{
  "num_attention_heads": 3,
  "intermediate_size": 768,
  "vocab_size": 2048,
  "rope_theta": 10000.0,
  "bias": "none",
  "init": "uniform",
  "init_std_qkv": 0.0299,
  "optimizer": "adamw",
  "schedule": "wsd",
  "decay_shape": "pow"
}
MLP neurons of a small language model. Each row is named by its layer, matrix (gate and up: input weights) and neuron, and shows model dimensions 112-175. Each number is 200 + 40 x the weight over its row's rms, rounded and kept within 0 to 999. A neuron's up and down rows have the sign that makes its largest values positive.
After each neuron's rows, "fires after" lists the tokens most often just before its 100 highest values on Wikipedia text that the model never trained on. A number after a token or word is its count.

L11.gate232,148,217,192,168,202,178,169,202,123,202,218,182,217,187,187,220,163,193,193,195,260,215,156,189,214,233,189,173,204,150,177,227,225,210,155,217,170,247,113,236,182,250,279,187,262,176,210,221,190,235,164,169,192,161,193,223,247,164,185,212,163,173,179,160
L11.up232,233,167,205,162,194,156,248,227,185,320,218,186,165,129,245,188,154,237,134,231,200,233,188,127,187,183,186,207,157,176,178,221,268,196,189,219,252,116,195,133,213,180,168,165,179,198,194,193,227,252,162,193,226,166,220,144,318,196,131,239,201,259,249,228
fires after: "\n" 39, "-" 10, " was" 9, " " 6, "mmer" 5

L5.gate459,248,157,200,214,180,159,242,205,180,174,130,290,216,211,141,201,245,198,212,197,170,202,211,242,183,256,218,275,210,237,263,229,260,284,183,172,179,239,142,218,214,185,190,232,151,240,186,211,235,200,187,159,135,139,126,272,232,151,195,182,141,154,119,223
L5.up459,192,184,139,229,266,122,228,252,182,161,212,264,166,218,184,224,174,147,228,186,215,186,215,183,176,183,183,254,162,222,191,193,175,213,149,212,246,224,207,235,179,206,157,179,191,189,198,160,258,150,259,167,168,134,248,311,193,174,219,217,219,138,186,281
fires after: " " 78, " c" 4

L6.gate543,218,230,201,171,211,188,171,154,163,202,139,250,288,232,249,200,174,209,171,288,162,189,215,179,246,248,233,156,224,204,165,159,220,105,191,229,212,225,234,140,247,258,263,140,195,204,203,232,205,218,214,201,222,187,164,209,180,170,181,177,156,185,174,254
L6.up543,234,280,179,196,168,215,211,159,138,251,240,199,143,157,214,233,223,227,168,247,173,82,174,209,201,211,156,115,136,242,156,304,263,194,215,106,180,228,238,190,222,205,188,182,210,210,175,231,224,245,157,216,259,182,177,155,256,174,211,234,214,215,175,228
fires after: " T" 30, " P" 5, " O" 5, " Mar" 4, "T" 4, "e" 4

L3.gate732,229,214,217,149,206,179,154,228,194,236,192,242,242,244,248,238,227,185,187,203,182,237,227,192,220,150,238,246,175,99,189,252,212,198,253,142,212,243,205,188,207,204,237,176,267,195,154,199,227,228,219,233,215,128,191,198,224,223,123,211,174,180,220,278
L3.up732,229,198,212,167,203,206,194,269,204,223,198,265,222,226,256,217,155,142,238,207,196,218,246,260,181,233,252,242,198,127,212,220,211,157,201,94,221,178,211,193,250,281,222,163,265,192,163,231,275,240,198,173,214,144,204,231,231,220,154,181,137,204,223,254
fires after: " S" 29, "S" 11, " C" 7, "s" 7, "w" 7, " K" 6

L3.gate380,199,195,226,218,232,201,191,164,184,190,168,266,183,282,213,214,166,187,244,266,179,234,239,204,201,185,166,195,218,220,195,225,177,210,151,204,213,205,188,219,220,250,248,198,207,220,261,225,268,230,225,191,203,174,178,227,257,232,121,92,244,152,214,306
L3.up380,219,145,226,194,237,235,94,209,159,213,165,212,192,182,303,184,152,178,208,240,209,231,205,202,256,164,210,132,205,216,166,223,225,219,149,199,168,236,210,297,141,224,217,165,197,238,244,272,229,276,242,151,196,176,137,214,288,260,151,105,174,160,191,250
fires after: " " 52, ")" 13, " C" 12, " G" 5

L10.gate350,247,159,232,221,275,164,219,120,191,265,200,282,167,174,218,194,254,194,163,213,173,276,149,203,274,221,172,271,268,201,242,258,283,184,260,240,126,222,184,243,215,236,209,237,169,223,203,236,204,221,181,227,187,123,214,181,269,225,195,168,168,158,185,196
L10.up350,209,171,152,233,252,190,169,148,208,182,171,234,259,221,166,182,267,231,159,213,215,255,137,223,222,155,113,163,253,249,140,220,240,233,206,243,208,222,170,135,174,137,181,227,156,250,261,183,165,206,229,145,228,252,240,167,216,181,208,128,206,166,166,175
fires after: "re" 21, " re" 20, " (" 5, "N" 5

L3.gate625,222,193,174,119,279,201,213,190,151,249,244,226,243,194,192,224,230,222,244,159,218,219,171,251,210,193,174,236,170,198,162,200,251,202,179,195,120,224,127,249,186,169,193,208,220,263,211,154,249,285,228,128,164,288,155,235,181,170,220,204,172,269,195,240
L3.up625,189,200,239,137,187,177,171,213,258,205,193,228,149,219,233,197,240,181,168,271,196,259,194,226,266,111,223,258,151,199,153,149,221,251,154,190,157,195,147,251,193,129,171,270,157,285,226,166,224,224,211,122,234,237,192,232,160,238,221,254,210,249,206,182
fires after: " " 53, " F" 12, " (" 11, "ef" 8, " S" 7

L6.gate601,201,234,182,127,223,160,170,170,149,224,248,232,193,183,213,198,212,183,216,172,202,275,277,184,248,197,212,289,210,200,172,200,265,143,197,237,181,236,219,243,166,185,170,207,167,284,182,173,186,285,271,108,203,246,196,227,223,253,188,193,163,208,233,223
L6.up601,152,231,259,154,232,219,123,167,198,175,228,252,217,250,249,213,270,183,257,210,177,206,216,160,272,157,166,231,207,217,287,279,205,295,172,149,176,209,200,191,192,211,162,167,184,224,82,182,171,201,205,210,212,229,211,174,225,245,181,250,175,200,171,269
fires after: " " 37, " F" 11, "S" 7, "ef" 7, "N" 6, " dis" 6

L5.gate672,195,198,193,182,193,193,209,224,153,190,257,242,155,123,221,106,278,194,238,209,134,244,250,201,228,218,178,220,218,221,244,168,284,177,207,206,236,205,207,235,259,170,124,213,165,222,151,181,252,184,261,205,189,264,273,200,224,247,210,189,183,176,174,246
L5.up672,142,208,233,175,182,224,226,248,213,224,247,260,199,119,193,166,235,197,239,286,152,207,188,191,158,156,192,237,180,191,174,196,250,145,199,187,208,182,205,227,173,160,107,177,138,162,155,177,198,193,278,147,158,236,240,159,204,200,209,158,178,179,161,197
fires after: " " 32, " de" 8, " dis" 7, " re" 5

L10.gate760,243,266,275,160,192,212,193,240,219,242,165,228,208,213,200,234,126,165,113,186,245,217,280,235,251,221,206,200,235,165,165,240,217,169,177,115,186,236,173,236,133,249,208,133,178,244,219,234,308,240,200,211,216,153,114,255,198,219,221,157,214,201,255,161
L10.up760,210,192,238,210,231,141,145,156,251,197,215,276,248,255,183,174,89,213,195,165,219,206,241,258,211,155,160,262,255,179,166,290,186,187,176,137,167,206,240,213,171,221,202,238,219,137,200,205,225,252,214,41,125,141,257,182,243,213,201,164,170,154,230,266
fires after: " an" 30, " S" 17, "s" 17, " An" 10

L6.gate630,272,217,224,186,306,214,155,187,203,177,227,250,197,237,192,202,279,177,191,191,205,191,186,167,218,198,148,170,198,200,243,218,247,240,282,267,233,245,229,180,163,181,265,283,261,227,230,212,213,212,211,202,234,193,217,176,266,170,172,225,248,181,248,139
L6.up630,230,225,240,192,251,238,185,182,221,216,173,244,221,192,222,179,246,204,240,149,168,178,144,174,180,137,106,135,119,216,249,223,248,229,284,240,228,239,206,151,151,212,238,230,293,219,251,204,216,154,285,200,207,186,243,127,278,187,215,239,208,172,249,167
fires after: "re" 14, " re" 13, " w" 10, " Ho" 8, " War" 7, " be" 6

L5.gate139,145,177,227,134,193,137,190,234,235,208,203,184,290,208,265,162,190,170,215,222,198,262,230,149,198,162,251,203,136,175,128,203,206,206,150,254,241,252,209,198,170,150,118,175,177,232,122,200,234,197,233,282,147,259,174,214,174,194,163,147,217,175,228,302
L5.up139,183,246,254,177,176,108,169,136,162,171,241,162,287,166,193,166,176,170,173,232,205,186,139,169,153,208,187,199,149,145,137,183,210,139,206,159,216,170,193,219,183,216,217,213,205,300,165,202,251,183,242,215,158,241,254,273,157,239,206,174,198,217,184,276
fires after: " " 41, " S" 18, " O" 8, "S" 4

L7.gate397,203,155,195,90,216,218,166,211,173,229,152,143,203,214,208,200,132,117,174,256,190,246,284,281,253,181,221,165,260,167,197,199,211,166,195,226,183,165,172,222,162,231,230,217,246,199,215,224,197,211,140,301,187,189,189,142,241,140,167,122,175,235,209,211
L7.up397,181,182,211,134,258,253,210,177,215,200,217,214,292,215,313,207,295,208,216,163,200,195,221,235,239,198,183,175,245,251,148,237,200,184,209,199,201,171,207,189,181,174,107,230,268,246,123,206,203,220,168,202,282,277,247,235,217,221,216,162,152,193,220,203
fires after: ")" 27, " Ma" 15, "e" 5, " O" 5

L3.gate746,204,167,308,162,275,150,140,220,190,336,211,222,189,189,272,211,250,264,206,221,196,178,286,203,229,160,181,229,209,195,200,222,235,215,126,158,153,194,202,269,263,215,176,190,215,185,161,249,278,302,228,171,203,164,192,221,167,212,88,171,201,192,234,228
L3.up746,212,216,308,159,243,142,139,173,250,293,185,184,180,224,233,197,264,215,228,200,213,221,261,154,252,145,179,220,213,172,239,187,212,186,125,168,142,210,175,245,206,147,180,175,249,180,172,237,251,236,270,130,260,177,160,162,149,203,169,207,211,185,269,211
fires after: " St" 16, "S" 15, " F" 13, "s" 12, " C" 11, " V" 8

L3.gate758,247,191,205,234,248,117,189,225,176,178,235,208,185,259,174,124,237,192,199,232,166,222,214,292,252,195,175,271,155,219,211,212,239,199,134,232,220,293,222,202,231,167,234,247,166,258,250,231,229,186,216,147,189,159,191,213,140,148,188,212,169,170,177,255
L3.up758,189,161,229,225,252,101,183,237,269,178,175,187,177,247,208,175,231,222,215,275,196,156,263,262,217,224,188,235,164,219,289,201,180,175,185,224,217,227,165,250,213,205,184,257,216,235,189,204,198,188,259,170,190,206,216,237,191,222,244,234,150,148,223,234
fires after: " " 71, "par" 13, "il" 9

L3.gate270,198,192,227,135,240,180,145,180,175,223,211,228,234,195,203,183,191,151,223,152,213,227,252,212,170,198,200,185,168,128,175,243,186,172,200,196,205,267,181,228,133,169,158,191,167,185,151,265,248,273,167,281,152,90,150,251,129,223,166,191,172,137,200,330
L3.up270,188,180,226,179,243,182,216,212,216,200,209,216,207,128,230,157,150,187,140,258,206,124,206,235,285,194,176,228,246,158,169,191,189,161,154,122,201,244,193,175,190,190,280,172,192,189,217,222,255,243,197,113,183,203,127,227,215,231,177,134,148,144,267,240
fires after: " " 30, " S" 22, " C" 14, " K" 9, "s" 6, " V" 4

L6.gate446,196,194,203,249,209,146,225,168,196,178,224,252,170,197,239,148,179,190,203,241,210,239,223,237,158,256,163,305,231,169,246,252,228,217,145,204,199,211,176,230,177,181,199,184,214,209,171,197,299,217,222,212,184,123,210,212,181,185,167,168,174,150,167,240
L6.up446,144,175,224,156,203,237,175,170,143,213,171,228,254,176,134,137,224,234,199,207,255,210,188,191,198,154,117,217,143,191,216,257,246,188,184,219,173,189,209,189,218,160,251,179,140,165,185,249,266,293,217,204,107,128,173,178,154,182,207,206,131,158,267,255
fires after: " " 59, " f" 13, "\n" 8, "s" 5

L6.gate258,196,141,198,172,169,171,244,233,94,223,214,164,174,221,220,156,187,186,173,222,219,200,236,263,207,194,164,201,209,174,132,177,201,170,153,178,200,174,213,239,172,159,175,157,275,148,184,203,282,240,196,165,216,174,217,149,206,164,202,209,185,247,214,215
L6.up258,198,153,186,132,136,170,197,252,187,181,152,172,147,246,234,172,164,170,127,215,216,191,221,164,176,199,209,163,252,186,155,185,178,153,161,173,163,110,236,253,203,174,162,119,242,192,188,218,213,267,153,186,216,155,218,187,259,214,241,203,135,272,231,199
fires after: " " 19, "en" 15, " was" 14, " Di" 7, " is" 6, " remain" 6

L5.gate681,277,152,217,266,275,186,181,137,167,228,247,227,187,122,202,204,210,168,188,162,221,212,230,249,221,217,166,194,199,244,249,246,271,204,287,168,241,232,151,193,242,158,184,240,156,207,177,179,293,240,200,158,188,92,269,172,271,168,208,228,181,169,197,228
L5.up681,185,155,226,151,178,122,157,204,240,179,248,237,152,148,231,198,260,245,256,192,237,214,280,167,167,189,178,165,227,272,220,205,183,251,175,172,111,189,213,229,144,94,156,181,157,162,138,96,249,211,227,200,170,269,202,258,208,227,216,207,190,208,199,200
fires after: " re" 46, " " 30, " E" 12, "E" 5, " Re" 5

L6.gate604,174,264,217,198,202,148,233,164,185,237,182,270,164,205,206,246,203,217,203,268,180,264,187,211,198,277,221,277,177,206,142,271,223,287,245,243,208,186,247,179,152,201,231,157,207,183,241,130,250,231,187,231,197,154,206,273,183,190,141,131,212,227,194,231
L6.up604,139,218,192,169,182,187,208,181,194,256,192,276,194,196,263,216,231,173,173,243,218,257,202,145,228,252,226,205,164,245,150,247,189,233,245,247,216,149,241,202,147,246,159,197,176,204,230,145,233,215,171,317,184,203,195,288,198,273,135,131,239,260,201,240
fires after: " S" 22, " C" 12, " O" 10, " " 8, "-" 8, " c" 6

L6.gate703,225,230,259,112,187,214,147,123,168,268,190,222,224,190,237,221,152,165,159,231,189,252,181,258,173,239,233,177,134,180,85,204,229,176,154,268,197,180,178,197,150,176,251,165,181,148,280,181,203,167,191,212,191,133,211,151,227,144,177,96,174,148,185,214
L6.up703,242,176,186,138,209,184,176,162,172,266,228,244,151,140,285,263,273,157,128,204,242,183,147,231,244,220,245,197,223,198,134,185,241,124,166,188,187,187,207,215,173,197,147,179,217,183,245,276,209,245,138,208,207,212,150,168,305,255,199,203,173,193,213,241
fires after: "e" 20, " O" 14, " S" 8, " G" 7, "u" 5, "n" 5